python train.py --num_key_value_heads=4 --hidden_act="gelu" --rope_theta=1000000.0 --rope_fraction=0.25 --init="normal" --init_std_up=0.04 --max_seq_len=256 --doc_mask=true --train_tokens=471300000 --max_steps=7192
MLP neurons of a small language model. Each row is named by its layer, matrix (down: output weights) and neuron, and shows model dimensions 32-223. Each number is 500 + 40 x the weight over its row's rms, rounded and kept within 0 to 999. Numbers have three digits each.
After each neuron's rows, "fires before" lists the tokens most often just after its 100 highest values on Wikipedia text that the model never trained on.

L3.down328:552511559447468509502551518577560409399505444532591548517420501505518522524546513500475468396417450521553472431500473476500466444574489492514437481509499429543507569479529475510489532577502536549505492530506429456507472537515501494513477446505477520481469525487466464492487471545542469503411524589514539448549481477478450518569497436545527572581483512506555447464491495550519509480571488494522489517486534500539483586508563507491456434518468512532532511487549434523474496514516486498394460524485471523503513465528501444479480449415412534513545486422559497468482520514504436497
fires before: "n ", ", ", "ed ", "e", "'", "ed"

L12.down909:482519514507453494507577476495565543488521488488433587513488438493523492543486542517464554519526476552511485467463480531537471460474494521488503418538526475512560505447478494489458498531476470493432537553445519486519488457582567550467476519570532546431449476539446528453562520487500536472514504535490479505588352540486567494458516499525558569523476499574473484497466518468517507494496613459497495481524491489477521543508529451553549496469534499531559474471534427600494516495483506494471524499499444494514495471537500442468481501485475498520449492486480501484496501526516477521
fires before: "s ", "s", ": ", "-", "is", ". "

L7.down488:567527542466468550459527469479533463480549477424497522506452505462434503489517538495492461503471462438461568564498503454459519492487467532483528508528538511515469487481522502480500507496471454517474532535490561496454491504552453540520528537468486467507585459500530550473485489424421508434591432477492439520489430550559586449484482458571428503492556477458501464467593458481503455501479508512459567541533504482469521511532512402523560436527431493513500553506466436541503490571413569450491520457568499549407461545517537450487489462423540485488530512554509482522587501541504511504
fires before: ", ", ".", "ing ", "), ", "ati", ". "

L6.down509:486490595482480480505513457424600523484475596460413456527497470560516483531444457499545517477496464497495544534559450445556487506520480489549507541504483400516532522538538503548445445516546512504517415508504466539498534443476409458472589541508506427529500476560468505449495491504515488473452414412513570486460536462476486459490499498501465481485517482468486536494399440559521543482554521465523501510485645494517530489520521474484520433479496470515481511527445468552497505530469549520461496489610528535502512471519537511552435494449538476541449463521560511489483449550472545484
fires before: "tion", "ed ", "e ", "ted ", "tion ", "tions "

L13.down296:525501581500503534536536424549419558443467468515509527511475454530458495543443558551479507509497418519519535605596478481520468535530480514576466478556500489482494490498504429514522465568466452552510502533501513419524560499465586510466512580530423486472543534524557506516491470540492540424506478496474567488471470558448499495463464447562530466512523465554491539497452535466473553514515536520495536471455572560466522494511482484426491492419529489523509524463528475519441465481514418450504453455527514535548444460529509536525489492550438483524525535478386442498465503544494495552
fires before: "y ", "al ", "y", "ed ", "al"

L2.down438:471508476479519488483500519409456495460488553504463485573483508513501497487494480475442467516473449453473530458487501493458517493484464466539462548452535508501449539543478482452497497483529520482447525516447514467459557479498571470488507429497509509542494449543518518460579520505561450416471501528567487501531446471445435495517521515453474487524542519564559504493479519417556451562465491546543504512504528506543498522461544479542518540588530489528454537485484452510462487536578552551565478523465534498543488520466520460471511525465511459513526474534563479491531527611561558549
fires before: "ac", "les ", "t ", "g", "an ", "ch"

L7.down214:518541424449507513467533482470485506534536541507508472626495468573560551498472476502475521517519464531424479497505561525526490508492524603517501485452517466508471503509494541521457512449579474487525555507552497449517490514448485515572478524517461537489577463564478502530501573532554403460460480481508383500513462566478432479507491413403535539457479461539539581527523517469497463451449543509490462450552491534493482548508524590446518524516485555564482589449500530529521472395464437455442477550453508485456483527503464510478474540505500558540437493479479548510482425559581493462
fires before: "the ", "of "

L8.down746:523529519528552506486501530488493562543517517532432510583506442463557510466505517512455535535534505482571475529529555575533504529579467593469558458523500442494495498549500494474510482430504548457501527436416656475487520523469530497533495537547483525498446507499446502508544468552545498506524419512511452457480439547576538488428456556471449520488508531466424591521420461463599508560493532474548518418492524488518484479489515605480531489517477527560475509547526500567494464541441488433448545441507491475452433506388494521495452485487516456475554510462528566470440520480541522491
fires before: "| ", "(", "as ", "/ ", "of "

L3.down329:528531432395515502521484583477585462535403565540450506592501528521474478555535437498455530597591494538474483477473592508483478527529481498554450470503521472519444492520545515500546526562550505521550468507480435562534510477479465492485565480463513504565500505523518496468481526443498430497475574570544515508505446474444453456503530441466517495466527523562499503488463461475550535526551507487537447563550524530509478469458494456471462591492445449455444480509501517502559473418547450487531504530506493474508500510415490519476522437499511486460532602502509528538525442510532522599
fires before: "ation ", "es ", "or", "ac", "it", "t "

L6.down119:503597521489523486528534472447538467500462504475471541505482503490493545475529462526507493525485518436512472510467522441523497509520542426470519417494541491538522498575546478471469515422530495482539514510518523496509501460465506531556452537486536467466512486534463573549443468455545466492554470450514454561443491586553528429501452482496540578494563497462435531562508560454538497519514546475449501534487516478468545512424462478449522504441540504504519522515554455449445523529425507470458446477484476463501487516494471535490486470476429507432522472466598480552410496529483487435
fires before: ", ", ". ", "\n", ".", "'"

L2.down736:490463532487521480549472517481532462561495481530486463527451556513442571456498438554472461460447595503511464523521546448472549497494473482462529505436459534500594388484504476528507415534491574502521479467554486502483489464522472570482491506521459531530489473466473480501492467487473454556508520521552567570481454498513501581528490535419493452475444539466466497438506474536449518508534506496555496522510560469432572470483482443489442516558432490465489576497461506470573502546546533501514417509510530480531556502475435518517507374460514484522505520502496518493493523439464481456
fires before: "r", "ur", "n", "er ", "er", "ned "

L13.down315:508480491527472485496507515475577448516487486526467507452426491548523552566541473549465449489540478557530441514459419421565596515566465490524443475499618477476440438518480518567490554464505488447534551514493496549537544484518560504575491539472532495485548524527461486513480542504545533473419528457460471491518491501482533471559528569503489513495403497511476555517484494446545520525506556492444522475436510533469586520596466526556491462499467471454524476474465512472454446500484535477486540434507525512501529498507566471532481460515494453478505515461475526487516486568523486462
fires before: ", ", ". ", "ul ", "s ", "-", "' "

L13.down873:416488542474439484445545526526560420485505450581503542471486591466540479484507533498458512463472424556494484537556468476419450436434509484476472534488517547538448569458487551511466475453457561508495489521507556535497509373453487449594524465543522486606495475544470450489478464519484512535532572479524479443485436500531511504495507496545531451509460536494518457519413549560532534496410449498536561461494494475598536490558493510525448518523470524550514501477537427493519520528506452503477530490521579483517566500493474531487540443490490553530455482501497484505529463557558480490
fires before: ", ", "'", "\n", ". ", ": "

L2.down365:455534487508490535508520501512506477452529445508467453496434500495591526516495514426456468474500481500490525516514481480452522436593521467527402527487448497486573501475492522540442528501546529493440502494490497501543473533426514490462543470465536496500508545443467499428486498491467552584518520461516586493466517496482455393531515483540438434486527503476454527470574478533557518464510531528570528556463507497499457578551483520515541497460497479510545438483555504526509467434501545528436454496539481491461571541510481440527460514494568547521462498511559531412471471499598552448
fires before: "ed ", "e", "e ", "ement ", "es "

L8.down345:502468534495473440511502473398526417522525590499460484519480557436531532539408477493514498483508496499491503543433530432485455527522463518506509500473536542535516586500519483473450476564566537506428546494496528615412548455539445513528491544489466554509512572442497468489518509485459528479513516420517494575524436483537503501445468464520484478489456565481515521466518503480458470473490454402545499509447505500479568461511506472501454429523603495471489488500501445592540502477491481491543483462545582525504492446511501467518512540409512546529424484519511544582480464548489516505
fires before: "ed ", "ing ", "es ", "e", "e ", ", "

L10.down355:449470509468477532523426515474471519560440481528483517497519551532502572531466457558573473545531467454545464515523491591476449521535398516495462450445444534513499500477471496527479551516558492503509462507509532505511553454486542495431492610494461530447448453481511502542466492564540575474496499479502521499545493466522511507489464537412571500523583471530526449525567480452533496526454504468503462470477501614444539478540470512525520500462511521494527529583512564557462426505486436484424485453520497533523433475467495504504491531511567461529575470619474511548438483529492515532
fires before: "y", "y ", "of ", "(", "it"

L8.down434:571509523477533448459515512481521588498479505519521540476539465524510428522590553578453605552464511478489533525563460507433456468513440570437477459456468520519509508519535477514442512472518524503501469517455549542482446452514446487549537509501502488501515495478504513430466524448491543536513495467531468455545507483541534563437502505587529505497533419491475509462462491539492501481527521410489492445569545546432468588445497494471483502537496484451471509481527451522439537547424482463488576511502524463513523520494574463549489539462487518498528423493591559530501505510468490478
fires before: ", ", "\n", ". ", ": ", "ing ", "-"

L13.down398:507511514449463465512471518508446468517509492475531616539561517503447516516557501516511491545478497468475545474541416471495510542529381450520485470558433506524555515458545487429506473557578528480490427480485426480542523492492443496517447445575476499467531525550534503512480543475435528491514499448515554534480472491444529529516474483532502429474557491433437461479494509554482518512501535427547505531523571537488595536483515492423529532511516506486494528468550521494496494561497497434491477480593517421507485445529489553469430528469451486523515500500494488511505479552491417501
fires before: "ed ", "ab", "ing ", "ted ", "s "

L7.down85:502493487643469430475460474527474533571421463481459490461487483590454483402537509504454483407443489528524490482504465507514552499487508498553508475555461571515581427568466529524431499522485469478523477539531559463472441497502512587527518502508459484446484546551491476511514454484476461520443540456551532491451511504557523550518522556445449495523494527522472532498523434500530533483536517478572475435487442557451461569459465431548500493532397555484490513466501525531533517486493495452454508470476450500481437495454521506509480479463448529589557509523498511488497523559510478530
fires before: "r", "ur", "re ", "er ", "er", "re"

L12.down699:450533465473447503521420458414556472509476444475578525493433462461528572503532585528490467547519471437561539571435413509468536490507519444538537455503458517469531532519434494476515463491519494513503542497486495472493461523452529448559541457535561557527487501475521510529496578508549449520483545477561484465579472513494515507463496529503523478491510517513485505529461488479558511529499457508469463480484533514589520604524517437554545503478528540494467539586510475489511449539458508531513562546532524503498535435533559470422585485548501511564467490516512464556517558423415459511
fires before: ", ", ". ", "\n", ".", "), "

L8.down85:583453511591477501505490485489550486526592519524392491509449561474539501490557525487457500476466499464456494432521473464567458468542417459448516487513491436482511485485519540461484572470427521477496539494477492491544494496489534448509462491599496541498551537566511473511532500502525569545485417477498493493554465562474590511444476401546570511517470505431511499449509433476500495489504511486534579446483498495474509510482468515512485482472439476511531503473479489480543493525465461450488497453501492498460470520513501487459515563513463481478498556514465502486466462494491542439
fires before: ", ", ". ", ".", "–", "ew"

L13.down871:511482449546492558491537424552480494489490504515537509456474492489461504520531496472492473560536432484492569521508466409530525540537462549512546528531482497512582481463515486471538457599474476509460482474544483504530566527481408522467495524519420541512501448538486534466580487554521575525484530492436533519419496478520523531447469486472463530443511467469515522447500510459490510470611488395513514562537540525441524470472516527476458520497535518530456535474500440468516506493515592439450508473515561556436540534548456451478445544490452472497548513429411495481496454563491507500
fires before: "es", "y", "es ", "ing ", "ed ", "y "

L13.down11:544506504492527545522587562526568520400503457473425421459466524446485556492455432531486476512524403440491476526506527538487535482518563471515478488517514506528559462519481523482501471506461488503466406484510485483474583463482445471503540540436539478447555482426519469557510459496523549557489468486452548524486502466533520555544521484568499452508517503583444558422475505459492519532423483502474552540472486527438498550535544549472483456511566488477462416498518543508453546479524560533431483534529517396494450465424501475544539590511490513445528473519542534481528528512511352529
fires before: "ed ", "s ", "es ", "ing ", "ed"

L6.down262:620514527516438497436497476484421451509568464524458507532472553564503544480436524512490488441410472547421464475527494455500478534480484526502511459611492401458522477490495555475462519479502563502459535524521475510535430462509491513527456564531473458501503517559488490489519513504471510467514488466543463518438530468538525564571478428545508538467502485499555435510482466487528519507519540504533464524513480515524558479535489454459446531470514496501494483522485431539475468531463527483407496583537492470542506534537467495556524445440501491493417496513526511534566418551514488498
fires before: "| ", ": ", "–", ". ", " ", "li"

L10.down505:535454549468453447519544527417570520519457569526464495455503468464490519445533472438495525499579493559526522448533456444456466526517450534532550455537548438523520503517469508495588471498463526517492584515489572538514469520511550542460520451456550582471493453431529428548454580457466449480527472475465467466519542511513443524536525427517515551440483502512531496486453467504508485532463527462459492454459523547537491593559468523547479498511517505562552421478508442535496444507489499521510597486504520523452591494535499530447581464486497445548548518513498469498557558491474468433
fires before: ", ", "s ", "\n", "of ", "s", "-"

L8.down743:451513570414480486526498504431466507629482506508505501453496531540497481529523522521429488408513471470513499548438533547507544470566533468480451509465551551495558516449486505486462499423513528467557572456528495549356453470557499520547522533482571575496500493490429461492482508471455543514597474562479492487499499478561542519482465454548534491434560468460460448532534509413458448414443513547500513520452490471471513536452536479498425499504484517563446505538530489512479483544436522524510499496431493476509484479541551522487476467421508453514482476528517538459502518475535438530
fires before: ", ", "s", ": ", "\n", ". ", "."

L12.down50:465509488476528460474428474533573511484484524509476556470465468439433516519485497526537554531481451456552493519479469525523419541497448475453529524510535528526486504569472461486561411520525536580496433462541494535511486465513429504538472476526463435550535513451490508508497532521481495479523466498534534520517521496475490496484496512480439570589487534510565511448488488487595530539463456409493556549504538540528518481493485516482504507578567471641433466463472549493513471558471519521457479554476548562498529468539584415551458489474507492533457529509519524601432445416513528515
fires before: "| ", "\n", "ed ", "e", "("

L6.down568:461558490504482496438560475449500539498550517446448454538537378492531517534506542540513487504538550430514534486504498534498415495495501505378552462502464481553559498500526512539503502557492496532469534474479519503412563466537552532434529514508492537506479498562524545463499507487530524492447497492531525546489488576464482576486448480481473489555472454481418522552517554463456509454521521451463435454491528572465531525544525546485510426454533534544497586513500486486540482499493471475492494437476541518550478509453549436471440467413417472535461548504518522507505582451464418498
fires before: "ic ", "ished ", "u", "v", "ic", "f "